config.yaml
num_hidden_layers: 9
hidden_size: 256
num_attention_heads: 4
num_key_value_heads: 2
head_dim: 64
intermediate_size: 704
vocab_size: 869
hidden_act: "swiglu"
norm: "rmsnorm"
norm_place: "pre"
norm_eps: 1e-06
positions: "rope"
rope_theta: 10000.0
rope_fraction: 1.0
qk_norm: true
attn_scale: 0.125
bias: "none"
tie_word_embeddings: false
parallel_block: false
init: "uniform"
init_std_qkv: 0.0368
init_std_o: 0.00868
init_std_up: 0.0368
init_std_down: 0.00523
optimizer: "muon_variant"
learning_rate: 0.00256
beta1: 0.93
weight_decay: 0.025
lr_head: 0.00498
warmup_steps: 83
schedule: "wsd"
decay_fraction: 0.725
decay_shape: "pow"
final_lr_fraction: 0.0
batch_tokens: 16384
max_seq_len: 1024
doc_mask: true
z_loss: 1e-05
train_tokens: 184600000
max_steps: 11268
dataset: "wikipedia_en"
MLP neurons of a small language model. Each row is named by its layer, matrix (gate and up: input weights; down: output weights) and neuron, and shows model dimensions 0-191. Each number is 500 + 40 x the weight over its row's rms, rounded and kept within 0 to 999. Numbers have three digits each. A neuron's up and down rows have the sign that makes its largest values positive.
After each neuron's rows, "fires before" lists the tokens most often just after its 100 highest values on Wikipedia text that the model never trained on.

L5.gate372:427553505463526489475505458485460540536517439524505464464542589548472525466496544465490474472426512515563503491457498448507524480509408550533550519525512494538489494428488511517455422571440486481494485495524458489546522479480550514528496508470543478460548481566542534559474550501506525543483478466446532517527507437504556441471519527489463501493435476516534547468409530453554473525480473544538554537430482512514530447478440523538543444468497472426518476545576500543502422486484507460483467524483447474558527423502494458511504488485603495482515430549460576479495539505479517482
L5.up372:479487493503486526524465417538485504551470500486541482459559531561460495467536472477442482464487477574505489440410476488520495521529489477430505525462462510500535503519549493489424488528465460513507463574503510466497447514511479419511528468454495472425512479482455465461524478572518569520495433458439535514442534520540435427502481487501470463493464562519562480389424499544458454481486581461524498473453488583501501491504473537501571453475482517570509486447571473496512527436528487551526483534467478558529521454469489487511529551555556423544579462529482533492490545490438523474
L5.down372:553576456491533474528462537572517453552512500496495540493487505554517583544485489534500487526518473478539538485413505561562489569464509522577531541479428532483570542460427497479527449488511527451465487481460548544555480479452397476484457472539533522524491507455567525493537620587586549438479495484453449491465529495516501536504474475481509549439496529474456496501416568506515530522502489500548546497482494461469495469462468489434468500432520448567558468498548487517504485546522558469528460453542521511532543477479557497439503520477557502457514427446485551504500464582409415425
fires before: "ia", "ian", "id", "ip", "ep", "u"

L6.gate683:480525548479440512468516430445482458516456508556417459471495530425508506590544481476489561523475500553465470468455533490580520474444548450513520513487480465501500503480523497460535556566493523488440494545579572477500527548468480482489468414402518482501547418518550491511521542407547469450557497543537534471551499547531491518489512509558518455499498472481425491519516502444494542470536465545448440431525445456562478574497502479532485473426474485579478531497452503509559484381498507553540501503561616516501514491466545480558582427463438530479507490471561489532512554508424521517
L6.up683:461567470453477550499515509546563491418478483594522464600448422456453522540490536596481434444550437500580536448442465462519431450491530523526462493569482531439561470572490526495471431477515500524494470480490500537487488508493510473523512449522470502516481549461470442532451486508421495455505536486517537555519460476523453515487543491490526451522542486538464528515538533472535514505428496506539539507588559494525499597469469550457459495447542472499507543474455487485557456559476544595465558525537415471453477489450483462481580409489509549471475546475486502584485485507483484467
L6.down683:521535466498501547466513463458549511469546472484545531527496538497522488486585507514451480456515433442493548436464580466530450457436490534523504513468453462470510507482426375476497556498493525465459530537551466577523550486495525513504530521493491555488494507501485437522506558477497544507530490488553479535481494486557466467450517527509480478479506519548518563482476535487466487481471517490526509474593507548511521507560451516575489487453504456572498508436390537506528463504520479544448583512541545461614493510459611483503473475554468549511561484530548468492513512542500541448
fires before: " of", "ic", "w"

L5.gate689:521574515497495534488481489475504488453496421561535481527450453507506462466499498522488485515477448539484489416457438507536556456509489544455499449460498572575518542442463460495493518512478501582483489511464491450541547516458544546482535529461466529567477506516575503490463522569399559517489491545541474514512525451548453508516512503473449492590487411501473491487474524496481474487493528509499507493522599550461544487426528469528510480544536489497409512424491503550490509583489539532562486545531563457563515517483439476427497567480526533556518520459536527485520461501512478455
L5.up689:590497588481472495439524479512514518553502448548514438532491521504467493501529556491517501524537521510502437529482484526486486461506501542417472523499472549500535482485507484440504549477446597568586526554543509547460505468440448581582567577460414523507498491538409550497539571498478457527455501437478515462491490501425524485498520562463452516508494512420525506540503491434497504476499480506503541491547530524556564516447507458520527553488514547528521442414537455467490510534535500501516494494490522519531471484598531475481525565530417489497494433504497488483504515466499503501
L5.down689:541498472497524429491511508506575538516510465426432483504499462451508485437538559509542466472519446453527525431509478488476503534476532564482507497511493490437503489571407429539492556494572502514485503476533526515479486444503466502552492502454465467542461462462487512476542424522469484482552451496551438485516527482535524441519516518516448449537461525492531462449530527550564507480566417470556529472580481483428518513482506488479443405525532420516485557485476574427507543468598510460563508570567533531495515471510543525460476491510537442593488473551558400540450503550466479497
fires before: "es", "id", "il", "er", "ely", "ip"

L5.gate517:476541496512477492439514417497442551550489498537584483443512443505550443495519497528462525501589449480541533499460511422573468504495445505511432524532508506441507514531567529528542512518478513548527446455512483523460388522590443485506541508457556525455503562451447518462514440481526558519463493542412448536487538496424517504568479529466490502464502474500463574524558427534503515517494487474556483530484478429432561476484538504496543542507522515532453518544476428524503479510403460491460449485499544542532469498524489448455530465463438509483513454553463539545506524506559497476
L5.up517:559543487481552525491620482523450515562476590515551511514479523471534507442554456556479487530507478492442512503514477482494585480490440492485502558483448496513522515476489533470495514545453549474558523509465506520530470582504481517493495505532440531422506515468507517460559509513504439486553512520522476522488515456497511442514531488424501504522393466494510506546514532514492561477531461437552525472454437539528493489443492533504453540443553500545510470564519554472461535559468494460539488557526470518455432532530551453445465584519554499447492502600554442474461527616524485485
L5.down517:480534504525515542546529443456499519452446533521509471456493567441515419419541534494468470481487536469514441495468455514486507439443509537462422523530546518501541488464493481458467472553424506481516520532490474525490508536488471511429516506442447554495526500490453450520519506531485527495552482502444534469499564530547494490490630518512563466510447510486598532514477516536559518534436512486373519423507439491482532524476470496506454477495561460512473534517519534481460562514472522468490503483450582408424506474479592559459512456453507504546472534505525548449544505544495559535
fires before: "al", "b", "ies", "man", "n"

L5.gate643:521529476469531418523474487485484518510503480460524496563433537464566481415570467554524560537492435523524474496505456448543443523508546483480512487465500480503510490496530520554494471463524514487520527551538463557467529492489474470509504467463502506411535475497454450486426565467520485458573425530565508543512480599471484564518471536514511514494472568505458500508560540428522537518484538515496547564491428501538498417488544494423460515408548507579507491482497500485552438487488491509456549583542508478540510498513528427474503423475514404490538456505454517478507441528465413504
L5.up643:512572518535586453537577464475477490470535511480473514545457553449518555473472504421541520515539523468501450515508532514504433556533476493475511547498500494495556458470494558546475495438471491496526551452499471512445562456471540497483476489521498468464463550514457454581479466463485519378519462496472431529510556508505535569470560445497500491486431570509494448461523554503522530496613488569487556511522503557483548425462539447550495424489520503564463450442513493466558486499513547548491569538602487548409557456478480518462470525485499463506569536571448496462437508570473508516
L5.down643:481446507482545544541486538558504557418501489501492458406483506462466528512423532508554483491564543431526503549497589486466506539453499529450475462466473539463551602497523538503553534523434499561438509573458527486460530486378474552456478476426469523508496434511528574500464482477544465543544508487559491480509508533488527465524458533455476472600492482521414467545459557501438516403483536420401543539436439505428525490547462484454474429502443485558482502476508537484521437496567528512441477453462467498509560441401493530460486475532599511543476435508519520530471435484493541427
fires before: "y", "ies", "ial", "ar", "ad", "al"

L6.gate80:532597475500481487502504497487518599510535568583453437502485478474475505531484472505448482510511462558537471458487464486523532423543478541564536516486471475549552546590532472593527497489504493532533513526471496487474471541476529539546443512507456560550444505550561523525486548421491558431513515488523526538514558548520521557472477547457455388519467493462464509501581499475521422561498594481514483521463470492541562520460564447464527530438480580512455521487511539512488496515594490485463505493483440418501460526533515504438502514503512508592440530450464482500561489392487546563
L6.up80:561547448496448494465513531450524552519490473438481432535425443433585479460572577562502482530512569524522561473483470487465439501455436562461456503433508497478524475519440479563478476495467514482469484518479526467519481543544467476445485485522483498504482481477528532530492499489580519475506582478565579436512475527446537526522513545483526552469513468436488453490571500521484489522517535497523457528523519471583501468439488491448542484518519551545451493526570499487530511484528532415610456563484467440511557497489496507418494478406461487548430568544539502494617483502554520606
L6.down80:461503500525459541478506584466575489519572537479468486499420457567494503402564524537448502451462513458508500515480458521507504531449495506524590554541461583529575535498435454493403519441563530461558473518488529430462434579589500455556505492558459485476552473498455551465493585513566554464480557523528480516573504508497445557486528511489465510481523575508459581479540482533577492443511485476517453476518490526445504504442493545496507450497458547576560498524515529479508516529548469470463499456503511447518470493472486448481479490573434457523488534454485533492582521459539492513
fires before: "ion", "ely", "ive", "iv", "ions", "ew"

L5.gate486:503527518521507546461525486444544546438563481468423544454473442529483559491474481547518487510553489445534482499458430520552476463493469538535452464458532523498508478590524522519565524514524508510567526548482532560513507423572516504470445407463543513482488520496461482540515471449485521507526416530543564495493499490505474465518463482545515478513498510583440467404519583518490411515458432530589564494521424517505448509449469508469475524566523493487496532581524471388478526484434518420485487500547524503480508465538482518532540462487454495481484501508512519503512518528497556491
L5.up486:499525482475551490480540518542522488509502473426476516488498448509506485481491498497526574516547403540470558455480466488551525501548430530439528465497523445523512484490492581537464552533497534508448505484479500539565515473516464519527504466519521492497442464509508514493508487499425527516439418509538504517449416487549503523539528425518480488492542520445576514450536507540511470521598459527552512490440450469443497540490504503438483507478499479550531446534495427495607464528558553498450527477473571537489508463542502500485474537506483520501543579483514557477455427496491418462
L5.down486:487563542526457463479495499471443513492458561447441531543489550476485469495483502420511436575504456526527562508489494428426493472550486591470475462537516481548542459470508489451463531590504529496429466595475491544563543396473537530472488470526508504501521502534490509497445558465466518506473583460443524485465529523448543503530493455505431467503477463501486473523527486546518480421464539477482405550540455543464457546498546561480469548492492463481489510584491477534544473469500527553534494532557479511499502551440492462474532482491557521489437511533429493524601573450541370541
fires before: "a", "t", "ame", "om", "ished", "air"

L6.gate186:532461398452462427441483466494519489493460546487504476492517486476587463421534587530529488551528508458543436435560476440538547437512536478422508497547492496493564547526477486454504554528518450513557502548475485446491547481571568458553471504492520481501581445491497425516501563436479453493569503490482532520504479449496504516529504483490508522507564496515508464430503455485519457510524501560524478448477584475520406463514483565498474441526487532469507559531620507468398471519506528526448461448530475450420578487516518490480560494502467540589509466451468527526493537507505485467
L6.up186:507516517504493516523437550496490504516459511483473490481502429557450536472505572573544611458444490491560528535475523476460466533500524494513501517551455428472504488551506545532422506492488454464506498516461530498476510505481542482550472453495518473535506474479456577519483473455484547463481510529454481491551468473583595501480444530466448506497529439516499432478452511524518551464504482533559496479485484522533413534491505463419474483473443477410579461557511530462549436444420531503546504405491494521477507503377528488504409546446525567537468464430490384451496462529485497541
L6.down186:491495489567556456516506479462518506517523485441453472539425515567502520465561544478519478511446478511418450500553450508463486504504591484428460541533532471527509503502479473500490490474483457539555507472462646516539447479529474483445497489507448466542524516452440570489577520503441522510507530541527476577485532491523507491505558480555501511463515472515560475502549553472541519488425506463523479476454461566533501555589453553456536474488490489540588509513590473502555446556474514505545494566568438484526504539471473548461459483519619577418459434476557458505533556515496541518
fires before: "own", "ar", "ound", "e", "ow", "ay"

L6.gate597:528455593534491480501429549457514501516520498478468447532478424452451550485451543539498479561544512529514480528463456422561484502450523444501499494586524563493518499493493515487559492489518523568465482426494493522520513474449509474504545543566576570516508485432563524516491587536514482453564531431480486537469514496557495494529492406498497492511514571460483484460496480437455546492420430564444506500486494424590496506417496481511540561473522442511506563576492429515482523498527520540506482492511502487481463462433493513511542473510447522548510541479502517518506415562414582409
L6.up597:451467511572488452450500521509420495457499480444467471495468495480465486473541477477525451528494471451538439500462475440467464432565496543514454387480482496595512431476448543486509467493524469523548470536474491490525579472424466518498484509547501564516493509514545487447470498556443503497464447486532525484501538558496487525537421450478570561546546452545527555373577454466462483521465563492459472449562467462531494500423476494510521547547497467468486542551573456466541475446524503477432482506487479505426604485512479531491489461483465519497527487477477524464514450501416479521
L6.down597:477492464506481508494459534472499478444449498587466454533527417490532569486460514523553521533560492388532431522432506535428495550465518520517433415524507499452482555413472508492557475406521511492534527464426506563460497456541483500531542495485515518509487520446524467495484416556455442411530479440536527504446572533581451432482503412480555478441537519497481477484466595503524572502561416524473487489514431490512536540488523530515493518550531497531456568484522504478529512461544555504501498492484498485514439497520497504512447489584491476503521506521421462542447432491438535497
fires before: "y", "ical", "ic", "olog", "ist"

L6.gate44:447495518533463443406501462502496539488538475532522513478496479483517505553560428484483537563517438584439481484498466515397548606495483500461539480522467456476485412467494491492486465479576524481487545517529487519574504476541524551476499589505473472516465470506496536484499564545533479565545477546458431601556483503574492517548544537455508515475496524529511530576472483529504466453455500493506467493488462463528485443524514561519483497496442469527559505525482546516536506553557459509510445538477486440507497443457558499528498533420536560572490551553557485480530522533494432458
L6.up44:439460480526475451517533461458531534571475509526547590441485568526454523521435516429495504557541505472470549478558499511540505449481489610542441557465503461485527468455526543511520511583549560460507488480536469493464497505488535614471550473494503492504471510581489539440486476520529548559455526500519511550466527368498528515520506473518515498564581474491552448521502525478520529477513464565501429430491453459476414499501554545442482469479522516479597550508505508521491482538566492477519427547500500585531510537457505466482487501482466523531424490500548559525495561568497559506
L6.down44:464458491542441501435532495481511508467517486427518513538506501508504518446550510508506420552508582495499495552559480541539480505477549539436454536470441536563557551519471519526464487582463528462500508541472494546396450537594466496534503478447512432519616497569524478515449540525505526499524504533546454513471585509450485508459572580516417491520545469558507569575539491497579495484444536501595511536419507567469464413488571536486524490523493539542507503498488542554453460519570425485497516520516494500527474472500531505462518514530501520441472455493500479435564425570505529495
fires before: "ly", "n", "ter", "les", "le"

L6.gate662:493498544502532485466423503510591511490496584538533498518535519502521494554566449437516546551512538503502485529499496501582533466501438522566488469445447504493479465494558526455516482461506500451504523523482580473527470509490479446506514388506465470494579491483508511523456463598506546490546413438472504579441498522504533448505531480498487468499495552467478573451506509503506558565474567438465492522492502454495416454426479459520475524601515499529485530469396542482453460550499497521482455544511569417489492456495565484510436475458421623422533490531523488493477488476474587496
L6.up662:541573479556459515492536498515463587491500512514541477421571524507440506478471512507564474519559439458551487492481498480560505459501541519429543481479518461491596465539569526528497533512492455452492497502463517524515566559453510443441456486452515566416514528548483530473556543519516552558551526489491552534522564500556382516540410520506525498518539522535497542564457435517455517543490475491492497482545530515463549522567538558523556429469434468552455508506506519458506529491492531459478545536488530545432532516404523491528480471505501571481510469496467538527514472546541502516
L6.down662:508557411567489510456573484502466509535552507485513470479456516478434466510546459477556518396482428482502502526446486543481495471492511428544607463468507539504581489445556521430483501501512464512520469509474544508546547506410542501483494558483507494543492464487454480460517399517483444502540487530521523470541578587453474442480383473494526505506550482557516437507469434541432547544560526483492487548553529457507540480509544491525488446505484525540471497526561503546474555468439480522460509492469535507432504432484477511457462385472516540519550451516479513500496475572497452500
fires before: "per", "p", "pp", "b", "pt", "cc"

L5.gate117:446522485480520462534450508387582464461490498504477455488469505489461447553460547519495548485491453503451425492512531526497499539468506459387496524481480513525472476474501531463512465525501518555540523422595470508469508419537477453462475466511562519542494508544419507580381444557506501506523600501475464490522510507552529489490532491458486406478434482489528544564492436498517529460502459476514500441538470479473407451526464599466538464493490543567543579598510521530473509528449485535520507464449490549476517574597512509546466468570465501485521477485508481496514464519481475393
L5.up117:518503549482482484407558566385537560517530418461570514485474429508456488575436518486462521469469505497517544524513460471493505432509491451515512518454509473559533505459512561514510373553500472429495569464544480463474492391528538529510440493477547467502428491477514549504497514537519506549544500605442482495493497467516536468456447458523538547484536497529514606507453502506509415492486527464530498451453507528511480506577506510516480503475573572459526505490589528473485498533479544481522522584456487518532463508560579529514516520515487411441525404507461454497402432528531511457
L5.down117:491455470466472500494520507533627496559426537523442498452473386479487443447457503552478436532492481501503472515424579506510493445503485460499510557494534536581518446479537530534544477559412488462515559493501440525456490475537494568553485505441532550551471498551486469490528495503578486482516484502463467495532474504483467454454561522529544536485494526502543514457519534463506457568498511505524512495606542516466492549455465470427468540518484408545524464458485516503533507457494513505455579513567468569556454524488543568470513485500526460445531554473433498543483437455487568560
fires before: " "

L6.gate417:493459553480542468420441480533506503535499504522552495457448503488476458460567486520557451520429521470508552489468468500528488599585544444440495478560535541481496529537523550534500509469392488418561493570570389437535456494472485530524557502507554582476422478496532527491463532469515551434531490544498515570487533538546489528482541469568477538510495510505450467511554467458471492537432509514530518542467504484545371432492482532440479564528472484483483529490528487528467517510519557518530497503493505487604507482467491544530459486506496468493424461502464515482525543470525578436
L6.up417:574444421447534526509540516472451490503540526452468531481489495473502563515478444493505459529484526500510481564551536548533542479533526441535571512544512502482441501494523491456488451502447513542565517458548453588542546524471448416504473520511487480532570488485502465527412445489516464539437488433492455544495531535446463503499460495424573500436512429531510511542535458547541535534515568561519500455506507491514498512492503436543438498511574510529442492582504543608616479485614444495522546515522486484449502418421530497569474465463488503545509479527502542516483415527543557501
L6.down417:480526500521520478492495546448512513474488464457513521487474539521523478539499498467511535435542567548519490557464482506527524433446470485508491518479454459424479465524452486524498511511527485498489474440492453577578554551502507443472525560491453507501434451517505466521594258521430536473474530554533492511505489466539519504437460517420481536476522504526424504506507462486477578475469538547454543473513501490476425517524536502545453474401524467525538550529580623548490488507476512507490472542475454577393518461497471532557463488553470539534501503529494498449536482556567474437
fires before: ",", ".", " in", " and", " (", " of"

L5.gate246:470445560465523473475510605493518492542549518504555491464527448499531453519457477527562539448554499486475459498488506513523555491448548401449547443463463454484466478431508468478501538505519544544491514535540474535478488442536402530517472587514496413472563461552420451490513480476488528489560497534459468501539432552495497546526491516482560474476505538402575472501496526568533564512516511597516465540571510517470523496521449545509493501418475418389518508550441533512578533474541470495459496571424529553439588485443469446492467527466497510433438482505528525463481509483467513500
L5.up246:536487506437515478488460510397523524484461442502510429501512525521529556514547533443546583528540471487461430553467535472507512527483472424475504512514504530489523478504501519524499486470456541534514482458517503501534524516512452445537556490453518444542429522580525497530419510477391459553501488581468510469441533567497470476478529547533502499446496484460571481515490429500424511484554500519505530494522478459478450498518436490525454464524547540503458567550494483448486491514474479503504550508488492447438451500515454513464478529543551454552507491566456507439498506507476539447
L5.down246:511499490446501530495474515519450474487496416519570480624501535535473478428500547522423483531462452518451449509477497498549466483566478528491526457572503491461505420549526516458488564452536551512430526538519449468517520515459467553501438500529491504510542504436481431452499454424475534551472463514467495511467507582496439493457470465495441501458533557449458408462506556519605510488490466536526500491585568491492519522517493571454430485546515513525454509574483582499509497424494410509448568501494531558505523506456520506561469528528490508507521485485423496440499496549491503532
fires before: " ", ",", ".", " by"

L6.gate469:470519469467489498454486519539566430488534488464519499515441489453481544521499568434501434556450525491494479485547484453557458475453484521552444528513512476431451438490510507572563471495427505495445449462492500480531467562524451490485511483536537549504551510499507524562476534440525492440440525484555555504494521474506522464410493525490526511582508485500560591516560578556531533471540525486580470468463506457590546498444533444517511522478417561540573511566493549401467467484443519496488519467466571488461516426521493444505531538567504547514523436539476534452518505531590528546
L6.up469:552483514585453505471522446499496518494545499503454529503526453489531479532483547507460464489513458510482543457495442518420483501525462477513494490538541629413509606415482461530501473434451524454506555494493465489466489486505507431443464517511542482442507411453544492453494461533531510484523545519570511514529418519496491512484512471535448531447512557493550500439468454465530455492433494551468521453533554471513449497509532602501483478478522520502523445488456473533544474469461456545501525511567417519511522393509535520520479454572452457521433442573468531488467533478407536463
L6.down469:496444440523499553474492527515474462411505421435530538538523556557534533495482534460528516475514462542468549474453378459463544471401590552482502546520483591503466499536430508533565498462543449550489462486511502475447541515531454453501400486483564552452492494551514521524563391469517536523473455475523521533498517533555483511498495494512516525583466494470524552538480510437525488501541515548499555597525498477518517489518437473485515519497457515491554448522505453511489531552535510504535557528494499527499431457510509451502480501540451539494457484424532452532512483407449503544
fires before: "n", "ore", "e", "ill", "ar"

L6.gate3:499521531510509479548528474521520546547510569485474380495480532557484515488529537478471444474502477485545516471513532555412452447564460462488398441497568521489439480494463483477507488432482513544498518434544447457486548488495433490480531533458595512527564502496428515583512504476533495465556509518479446457512483483481498501537512478496484530506523495516437535545463431536527551403565454488461471545525454521465491554456457569509522527449469544525524516464502445527525472499478527468451503490437459528504519522430526492485434495563493468510518529491492507569464523379458510532
L6.up3:501410533562507470572499441539538506517568546463562474456534472447440504555483490481490465462539470455540481500481548450488499532485444527511498513413522530539485456507459544525558538493478468454557477441540520468536493454438453522495579532506530540490575457465542614515515520467536494495490509492505445481457557518501520517552586510432527533521495481510470621465491472542445531443506468529428489554480517446483512520497472474568526506474439480538470509505486490514459555528442447515485437461528540577498492437541549483475506489499453470473458493514463516501547475482526597502
L6.down3:492531479475502482501499501529533486436520564431485544455457437567509470496418500526547543506482553519472535438547537478463481458563489488470530489472562415542494472537477447455469491489487532463412480497548611536523549488490517499466567552550578532502491456534540510523490499514442522519552495427452506561498528502487473451506477434564491534551492550609413517469502512455503488463528522491541462471511428440487478519534507592530491505437534493493558487504499432529497456506478483441482508493497557453527546494435491551500572526474389528544434483548467549504460470542528548427
fires before: "ord", "01", "00", "og", "02", "on"